Weights of a small GPT-style language model, trained from scratch on English Wikipedia: rotary positions, 835M tokens.
MLP neurons of a small language model. Each row is named by its layer, matrix (down: output weights) and neuron, and shows model dimensions 256-383. Each number is 500 + 50 x the weight over its row's rms, rounded and kept within 0 to 999. Numbers have three digits each.
A block is one neuron, or neurons of one layer that tend to fire together. Before each block is what it responds to, as a language model described it from the Wikipedia text at the highest values.

Word-initial split-off C
L8.down3:464438526512467442603581592453460504467502671562507472429510567494529519558509443512545473538504556535441498480541512465563435498479562514523442578518539560467601529469506575471487497521512471513552448509505527544425475510476505556474518494414501490444477467422493489472424560442514376556508529500481443538507480453574622468506502500476494396427567491583456520512468546486491544621469
L8.down20:480457485539530433543515543524576535446463484497563507420510524548599399519469473449454499458496463529594515563530477500465448460493556439420455468492502467452531567375532462470483539453484452500520550554491533506507504473380529462544528565492499510563428597452553480521414451489427529559533405527572550503529479479423447558579511395519499531523535494596541580585578433468504464444514
L8.down23:485604463398418460524486441500454586412447584557622454439414537471517524514387461497475557571459499537532509455503523617529516504508587458514474486613586483475535466441554520405517488509488552448563443489465541452551553383477500492589565466428471470514471427496488520414459540609486527408496443494501405465505491484509488425435472477463515483636497521518545521421456458486496489472394
L8.down97:464559521450403525505532556510471454578507535528549512557422545479460465572504494491451500514508550363500536531587551592469504515432511453434524439470528509590482448455553453572539583505512538499454524516441500474572524511541448441497535499435471463455426516480506540534472461530534462514530568435486465498510448533519506396477525460440472540441487472496534542474598573525483559508501
L8.down295:536446436464514547523468509499504556502496544456546504498521455516529546494483464482527458506567507469416518389621560451487511426531486527498499485380531504529520500481448517413556526476517497424544414487432456408436530453515564394450521553498516453525569486500582551441421474513480435589393417532414553551484454535528569466478511544487462494584564532510444536541500395506535494512575
L8.down345:565502498424527499544386540486528587516542542556544422439506499528530626551596461578473519533509436517474397434450540418498544517424555520467566528481486452517471562471515472541464409457518527532518484474548555399440472448483469533500547563533538467428495527491490411532427513533358447491486455516559522419484467448459553477512402414558523557564416531465619494520470440477511552497544
L8.down425:528563494497530503475562432534509509498522472486554528527499498466495472561559422437461562452491583458448459378435515501545468494540521467637440490394440540487561440582486561473535532606460494470495493597411472425489422472542526488549488642539557510472511535528543551489472590452410479528445431562538621588474474551598624492595511521550462493493504489511483475413468469484508485486411
L8.down458:401491522442525462412558534503445608471560459500444554435430560487415404574507476591496504574460502551434482557468474556453519365516589528414509535426505403451444413517519444473505496565460508556559495531533566500467509444400605580591508541483514429606500546519514498627500509500451599412537476459546505497516486469468444486527492590484468497405511408500513482480490376499415449435429

Word-initial C fragment
L10.down735:534514393482455495386540509448477437483509473505577511445457474486387627519522513553507502490398516434517514460631513452484507546502571447484581479416539564526489516441465480465509490531520450536533475493531545485536534454445524470514508515535554474577499516544530466599465412519415475495433529498521535438508464490435427544554427475439409529516494571560617474556625535491439564527512

After person names
L6.down210:565491566501490487468576544469519551407496477438483487424424543437489504500539481668515520460458475448485546493571541538506440542507424525556411478588418543530614520473535498557519471559532471456466492549475566543548480492536498506490520521487513509524508576464568483523522552542539484581461496489490459511532430514563553418582476510516445484554412426382529542453421458598540462464527
L6.down309:544526467529569519450595465471484649483560510549534463475427519491520465442477409550478487455488631505461573520480531421458518509443601551423454500533509507434501521406550573508575489496601508464437570469436500604495457432526646414475474493492522485364549490474451558542537508439469541554494467455510485538590493490530499532549528511443524524584547478412452433495455527508472482396473
L6.down358:527498603447446478547512379545586517454497462471432519475553450485588492479529488567554459529518503565534516488530453536602486449494519454474540534460544435498498434388514459442464524484529508418513472524534395506421547488477494530549485574457518471452458485407542413545532525525568496523453497540558585452515484406468602466482487574516480546558540472471524473523405578541448528471461
L6.down425:452484537558485466495531417471499474418450555480481489516546556395532559589495453509581533522479563414511392438481492470575544545494476476465524493542498601594572433485485499511532493422506494431492498527454564531504455480522444518399443487459500576526433563436533492493446436540511557457571450476511488525540544488479497577491472564530537520521523488524523464460447581656580469562506
L6.down525:447424515446539500518485501465465545429489499486583487532511517439580434556484502482503580479504429525539579432515404508461433510528510538406479490486474521475498576540469516453514398444473517481542476503525605532467475522454483488477482526427507518487527570400481535464439458504362584431497501514471471484443472494494508535582504474505567510453487452415519380424453442509549531507526
L6.down549:467562483458503478504483529461520485500509504470553487547539457577444480591570526506516533448504451533511520527453537394399552518515530439532474464545392483600559490503503582475522498468596456414563509508489534519401487520544507489518565579416634533487472550567457426424507485503503513456507433496486509502451543612430546479544501562554473503530601533520459528424470487525477542552518
L6.down553:520506468547479475460567506483519531460510487457444507545560399446517455487544499599468541543467544614472551477562554547462569602508577441504483516532497516445450562627521539543528564450446463511479479540404482482580457488481489413464562437495510527452476383457545613577585420578470513479516511522528447472549431458474524581482509560494498624520510517469505503502477534469444525412439
L6.down623:483484539440488492457533483515590516489480474524394475501491522445550536563517498482525507381500575512502438381539541463592443443568512580441528530443510576456505482517548592410580487504443448516444647500604487558442560487483390525539543537495451560462391564482468462396453523461490517520512502517475496553494514439441517582406552538540570575483496501443522603493419451528592431587442

Sentence-final periods
L10.down464:389531473479494515488526494546508533494523495334422443492478507519537497490529438433553563532590471485514460433443469536459445406514532409487426484480505447487544477528518431448478531416541502626538480470401489504387483441453464395434465553482473549542580481452415508477493581531571458469583442364507481474502505458508528531509641422444421436482452528510516507418513489477477578477519

Sports stats and tables
L8.down16:475510493515473445497471475588520526489504469538563470424603465419536514450482558612546512538460513529512464494526577465447480566548576512517513520502511585550444468439519558528475578448568475540558526419504560433529540514452409468466475451461416558536410548538462551642499446445458536555561496465488420492430540561488532561489466439421587530472446523579506509599434451448456411554530
L8.down87:468562486519551523471584472478507488484548527494448405521454471451383494497392534470568551586578512474464498516472495500530526439500524527471403472514526398563543431517480423448546502403481509604514576474523475525547496535449455479437426495574455452554514498470552563614452514523478479500527453548595529589419471590520501573496443446497421405512408475485422416491504587544539489420505
L8.down126:566503459573509561457556519472517439552475445490575446421453576411519430438465505473463531510475478541458583544502517506533405597523500462484470385528529536484515451569499504554440499500448473488474561525573465461492533453462461510476419492530509513510513494382471551494449500494531453544516474511489543429421499507465543392435468563519557537401433423358502537546468461540509485435517
L8.down178:493478461462531483375482545458454481471480505544482374475559484411422510462530579488556553438450561558490473465431517458507542461521568518443535525420456514496479456510514516541436566485480493477396483487470520573428430471410529414531363469483509430449563455442496444396529493475457526532504514567557506443420445516510555510510552513527530436578442476498502532460492464507547516477463
L8.down238:529473490484470448540477562523530631489497511525493437469458497444527537504572615612595495541530557491495552546447530510443489545523468517572568487514499472495395475509527514488506491479457489470507570604494471530466469498454485591497415473569532416466500457440474531521507488510516601535467492578417470464521516524502524501546419573461467528480346460523405555491423441528481453571461
L8.down611:508513512449544402502529498506611459472577474405409453411472482521414556519541519487461460539491516467546511593488436432544622525472545584545444465531526508475493485504528546528512514541460435460515543520498546480449518527544413518397486437507589473347509459510501517530468559538550430499426509575461529449573391520486453556477540544483460566578571448454463474530529572543431448456456
L8.down677:523541500529457543548527548507467470502541559515565590441470549544490515548511438467469492512489466444539563475533492561612481474532600495419472490474620451517444537427480419472514530581462475502481457526493459520524491582502468459494533460509509503536516397572563544558576474502461490541377508432412494623531527599420461543503444611428443485532509556507539482530524515514542491550438
L8.down694:483485569562493539498450499554490496523528526579527501580487492418526459547439619533422567478531567575472476584629447512480452433438472519438545445569493453479511496462466446472521488573578474531483479497477513479556565491415487564516465558453503457490540562500492483477516507541540520552499549516561441456511442425514537390500549475568511541491524450539506510457486506474460411553521

Mid-compound joiners
L6.down262:547494531414420539547579540494441544411455538509504530459518514543449509473490462531488567465506412537443556493476442472415506588476435417522618450392596476508459509597514468553496450442523456553440476609553518525544454434502507432482576467503468581530480532520528504462476513493472537521499489462439471392573607402523464455465465502502465504510476483517529523479477522456564466522484
L6.down302:579533563524498525449406514568473505542531536526470485544541454552460511535519526398580449460494499543579533551608434513386474473526511539498460532448484558480448429433553541408462589533515468557436437501588560436466494475442524500521547555532464517509453529545643511439500484438546501429493598594474516479533539486431422511518411436437465516507451429492511524520529462486431500522506
L6.down311:476544441426455534550427452445506450436484421577464486554492450479473409467496566482479589516633541516597510457462454498486443437469481449524518483546458500489502533621523531577528561480438457462511447521496488489564505466436525438495533438535537602517494532503470515599491613626590466473555546510538441453503514547440491549526424463558496621548465504413493583503462422446526541459562
L6.down315:531603487513522461437524415484422524516528501526566527519493535590484419464508553498487552428506406531507660446549484532458516566428462475535438498504458476499488584455475590478515495487456423562462524575505516535550475439483472520444533528533516528456464560495470589509494397529468461458445590472495483435442584451428462527423440391474565474600504445475549587513564488604547487535470
L6.down499:582479501495437674452494496547444582485591508409499515523584526510492474501526542410551525515538530497459443541495478467460450354537545484561591439445448593503536520440482486491571432409494501421483476500515536468471580498475549477486517555518460453482604449556471537460483504431521517547474380456502446428464498502439465471468404563514605399510497492564457534519519413494418429515494
L6.down559:541538408583482501443439419553459457536512448516560452570549542475449484576530488502482513486477523495491548474505448494585530508527518528441493454539429525558519572511450569453503497470465584419470542457475530542418418551473483470463526488487481426526576588598449564467447504574475500585516514478535549479394521512608532528523537493537498505456486549489548548507534477401453606491450
L6.down575:484413448544446429509503485558479512463539567476469510500567399520515593435453459492489477447477508490454562505496500495471527566413562481529390546499562443525519562437568547446492459502552499511406607557573508462528445564506547502559442525547469502560486497366577534527580436484534609472469541542516504478447562499498510530476423391523440575598500452561485419547485470558598547470506
L6.down618:463469487453584539503523562495469488557482403443572518591522455577460461493544493522505445486514474557419563428549481502497473395525424576499540489519451499507459486592561483540544592529537571545572485543541507510398660535558457472547482449481529483521539486470451591579467460463493472532442439379589503491510595592544443544453520430514451475429489434539488474516438443532467495568513

Date comma after day
L8.down46:429440449473497497493572440538449480532462513523556461584542476432479568503491541504511490578580531499454504568518468509481556416538512470479468569540542596409384492506521514529453500452426537462471574537450547530493420568492520442579410477547564495407453472449526484565453518452424394513566421450556518518459482435516517500554464518464485595407445534355551506535434517565511519477497
L8.down177:483478525483517516478462522520545498472474554510533533440502510520444516550540502463528511412487557537505498528504570512506616500483403464410539450508602544481596582534457474485546469570479489564457468474451522456519555496476509502466435552467531521414554537526433455538434496453499511456595468509467531513469429506467462611520445489358453425520530527391437406487416544402573439486512
L8.down384:511490506454463563633457489458491553480508495436532464545490506392600549475526508430496464537581520486519407576525506555512471525527541509480556472451435606585521533482509556535487524390499465530544411462511581503520489477454518438589567563462472575492516484448467518546503602518543400495565512476487518442473475403452440473463485477519491630553450491532558456513539531518442566517508
L8.down408:486529570446492573587515530477471437486488521483526547376493501461498554533591521506504446454524549514614493514522505544477443475519543530560503550491566451432491520521489546531498494532487494485470432520512539542511483553454558467534536537525523453476498481570546509465417467559544449314526440522556555409506511487532503524483518549491533401511510520403452545442544594468493536587457
L8.down419:549511395453457588542587464425444481489478484399475549490493457437496401518463535490573577500513499575422487469482506491477420525477532483552503470493527468499460556442453544481400485483578533500559532449532470535466465474531500481502444477551435493458568447512427576446461432495556554466531417520477451442547530571480436477416538516532437584528470530461602473425535472452418557491561
L8.down531:622554407464520458498432444554537550573479460414390577428563465444484539524535505558439546520527482533397548514488461449511512475468549492495482481488536539498470468500502441501524456438455436477421437518530550467530520360528468517492475516510493509423492409460447519523535542452429464468562414461451564486518502488513415493501469440496469477536440505551499448473435534508383478462447
L8.down682:434543451418504569562551526547624473524508564524453531483454577500593523511506477427554476484503453465435519415507471522536533486530489391573382507440576538485551559485516499480445545602577491559503374458485493476477512473584488470482471448534533466432462546530574576470456437354534428502537455469474521463498433512489471542461561402576471503416436476536523556433459459467516589575413
L8.down736:459455551533492622533493457511489480459502507621491646436503627560444475514421573553519513484448455498444507457358529516453430586507472508441557568375424583471527494490430534515484486504414575496525414478426572527429470462519500528473482468410443557498483450546430464525458565587487544536530470524551440496425546476502466620367486537497467543489519559455536447557545493532522464528545

Sports stats headings
L6.down80:436483487476522428515445541547605456570583483472449519599414544493467498512521502506534538460566506492491435510489512463529468494458448467488517573505475521503560450545499646458506517487455550426513542559449454456505558477480522502383540410484463430428549544555520490512490602463487469529526440434484543522559544528505483431483506536535486506467548545441576612573533456441544424483483
L6.down225:550416553476508487531472485499584454465477491492540529501469523517436588525531543538416420447503458466461379473509461530492468489455525536482515533515565540545469522419563501661453456428435446497550475496497544495531580451584477480455437488464373470494473483462456526513543498450405354507461467531470556480481524433556489611531396507450484442494442487552553563523496609426568526557473
L6.down254:469550469471442521504558539502567499413558550453572535494556513480513458534477558499590541502550447476520539495524498449516526490518435582544552540568513529488550510519480470516526437563530461374485643523512463518515572446568498526511415424462586452531497433503478485475482438511485417474383518542646508457377501431544551530553465511443499493457512487499540549520510476463478511457527
L6.down283:446467499546411507527489552511473503544511470558475443574610522539470492488519455564468499443466473550487527426500596541522532432565475560505580520484520566493477454519484498498478472521494463509512511476535530527528420480553567471487471563486520500492416560470494583532479511597580603505407548527536480414551526567566496453429446515443508526473525396480512574517478474485436475509534
L6.down285:547466496511571538430469562426546605561440580517632496547555541529562570480515418538455515566516565484619451531477516536492448540515544537519592498439471539465540500397536499425536460554527523544519432504580513451475520444567532531580529545517454508530578391426626477485482497435523440561534440568516436519497505427452540570441472505560555479484500503465544598469487533485489507486474
L6.down394:477490431424500524325398496457505459529617476420498516417565422593484521447475510469488505402529499521536471517505567526407530465460494483550443501532531475553490563482486422560531491511479567543535458513459548536427513517546436561503452512590454553470520522491435366568482442468514431476456526454517447533466436459430503491589452566488427440528512526475503567512462518477475585518604
L6.down496:482534487490476449565509528568581525517527449556561468510510505501491433563584475475494510475497507553416449480452499473486449395570563455550471504563470459515478500577566487494486536487480461482504473435454494455509505586485527599561504523479518455461469475493452467558482485452494550475506466461514543458436522557476537517513485505511570441515447483599503480457449381521572506483558
L6.down763:470493482458552459499497523483447511460500519486411541394560535501589559516530516565541450429455456514563505524468461546477531457578525523495516479495520419455548519457526494488497565416558505647490484472493498485475542488526529533549464459527408403544449546471528402381442517509607446446377497415477464459529519557546493519453469387474534525538468492501512544445501496511510497454544

Sports team and stat text
L10.down121:614597537497422472431428499487494575507564522517584610521553519478568537445437579544519569540436492476503481445511553443532465466530461463490444519473495497488448503522564563482463464529542521462518493425466521479522520524559447541410496505541537453390491489439467443419438515468454407445408415578487462477458579478533475553400445605539558408472481518457548548565383475506514480516467

Paragraph-ending breaks
L6.down8:567559470455416549521414520569495541470540534443520507464472494488482528551465472516428529416511542546500532420456449552525454527444554512480427498418490562494481509468567476565489593504587517555527490551482497529499484416483501491484508507486499564402519427533506465522561468573483469550536507463491572483450419498560489529519507522444564502452504566516576478479448612556487492513538
L6.down137:580423438483450428570531445492580527527535536495452651565535529429493466631493442575467556510493523563446500408498491528490491474598470556537522488519484532447459455367498495418523483482456572482479418432475511443456516526572627419440506480504468476484492605457512432525499555524453494539572485449520474481407450591502500571453510504456505437497501464427493519433481411483558538514437
L6.down272:620515510469466517435573444573458515535554574377459448480513600455536474499497537460475533521529492492474440458467607655490505456513520450517549503500521495426485505409537450555523452549410436538579559569550512466517500484359451460552535538496461556589604534495487548533517595506517471544506431516508461517488588573437470468593475532434436472537437479493514428446580454487440504475472
L6.down526:479415501516444621537520592467467640443484524439408526621496492477534490434511470439511521449496462462463509447474483487442507447472482498464516568490540566506542466525505455550559562515498481569496432409581558432456417494486486523493566518521489527535431617447491483512525454561493472494456505502450480498516473434509498510490547530475560366479427496459498367594477520512556519528519
L6.down552:575507420449466486490500521514473518452507515478539509430473538477533536456462555500524446472455502532495521382503481560493407437464548512522401434407463537512489555476525443460481549520548395523497515406459567493493524425512533453481501523492479557482554465472464403538512435533442547448469467507483533463536433458495533435518508482494422538495390542540547468498402512455502437512493
L6.down639:532612419535459462463609520504466535547525512428538515472465533471506404525431461534437412530484492449480506562570487488420448482467464561535544499407388524496503498464511502458591505462540420572511504492503467447487485457604444421527459503522405539484596537473539520564480555571423533498482536511529555447488538600474472488513480510520602472488451436578482510476481515524421416454530
L6.down704:555517478490474500529492446475535518559472523381506596541499524534448508602467436495463518518503499548547509501524519546508522549519484533576527453537464496483486519509491505455489515483467507508531488508501491557487463519571580443507517523540492481466442597503499538481494539558459474533554578494502491477465538575578465536440501488447494447511521464530491529466590458456503479500486
L6.down711:605514529433483557476511477545440480515432443490422468449581515543496539636501577522499523448531431483466518546367482464472520503398571610507560471448582478473522416516457480470578563588570475591474553451449494431484548529418443476478576482508527489445458466409492474484452483497455431498581421503601517469483499499433487529483459414478551418459539452460556501507462473555514528492476

Post-name continuation tokens
L8.down99:515481476467551516527452563484428534497528488485450553583440520453552562393516417531542403474418523505486457404477467487424473407442539433529511546484428585560501568464523489457489495458585502555524521500533533491459402473546443483512476439534522546495494474439420487562524545557414490479464427562511526406585491443486500466493500558464560527553445434482635544406492566480448492470453
L8.down100:547561599451544460549500440435490485445508428484520462433395607500523546559449450535508385481527486544578498426412551530462436537480537480423536475454493470455549494447537493463446540505507535476484515525542477504483497463514493462576478533497472519482508473471529565483473459532492490485431421415388492567487489484486581580540531552527540501518400480467533538550465553569490570480424
L8.down297:427523433469520511500509588551449576412512471541426597495540563541503521444479460598467421390530489606500490461471535483439510518576533474441453452572510439456439448541457513513456514461406437601516578494504537432481498504496393491367530496513472571593483535465493414497489483569478538468581571489507523535453497555487467409504487508368616564551483497408507488422483496408493628563470
L8.down329:470576498410587482622424460511495489490502495423480555441541425460530509498469524454495500422470571591594603522329494462487462465476533536483409523534536426520450451504512560512546491364511546542448526585517410507400590435544444570539493544439496449454449493489446492447415436482477501456478458531480587493585518527508553441498491533539510576536502471498493465486509502457380530473550
L8.down589:435488524456537504470462472491468503561550501537519622456533534453426478524532426442443373430561529539500562432484535379516467548542489431440495517444501434457444456470455396474460436531454528465606478567540476501488569617420409470592538538582528432512509550494493551489385403514549570497497372534535536447459495487551459460508519549434495436499497486540505575416508568592456445461496
L8.down723:550557490459518475549422511477436507491569491474556529489464557599436532471454525531467530426540543464472588480492527443477562544496584464470527499438519493493426521530533520469491474490498458489568486455477507517459493483434503464473521538513547487399496522506590495454526532528498512552449475531479547537451622434436475389462484475480483556421500525521510529335373441424436451593502
L8.down733:479495462527494545565435498548481510533547435512540515482463524552408508552436628500519569520485389506545433518514492493527526529576435477543487479554468587450536578456434514580500466492499554470575391552438507455548485461503485524485557466438477549553478558560586601484520520560496531457526559515462495480499509455508504474424530454508482503501586468503387496544523482472523536559558
L8.down766:453374467503560501567478476539488561501500518483482483398464500573331403539511480527497551464525454529429433559519551448448482514511489567498531546502544567515469496478492568499574558477492517497524543485432498525484451511498482538544566558534557467524461468481503507497438498428393469489578453509467509540474575595534529499466535575549538575449527517497547482622475513493536577431566

Lead-in to date
L10.down211:495463483522559493510591540507514565525408563460557432542560532450615478531401437499477476480477486489458448560458416458459516511458527415526583514445537424510473542581484506508477490523476446556549472499490547412454578450567464473496530489518458448466589447556524477556472599524400455483582529524455476465471471484466550489539485485402570515436355454562500472507496545511502509451472

Inside proper names
L10.down160:526455550454564466524540464550458476459546503443445522503338504460477469491381515544514362526574493568486518499488469516507484561502465500412470548548555537413561565367494512540374566535591418559477520519509556455518405501489319475559502486529479518511478561556473561469472544607518460483584495463548505540446446475466433389530499590585498507508501400438518527494412497504485493447523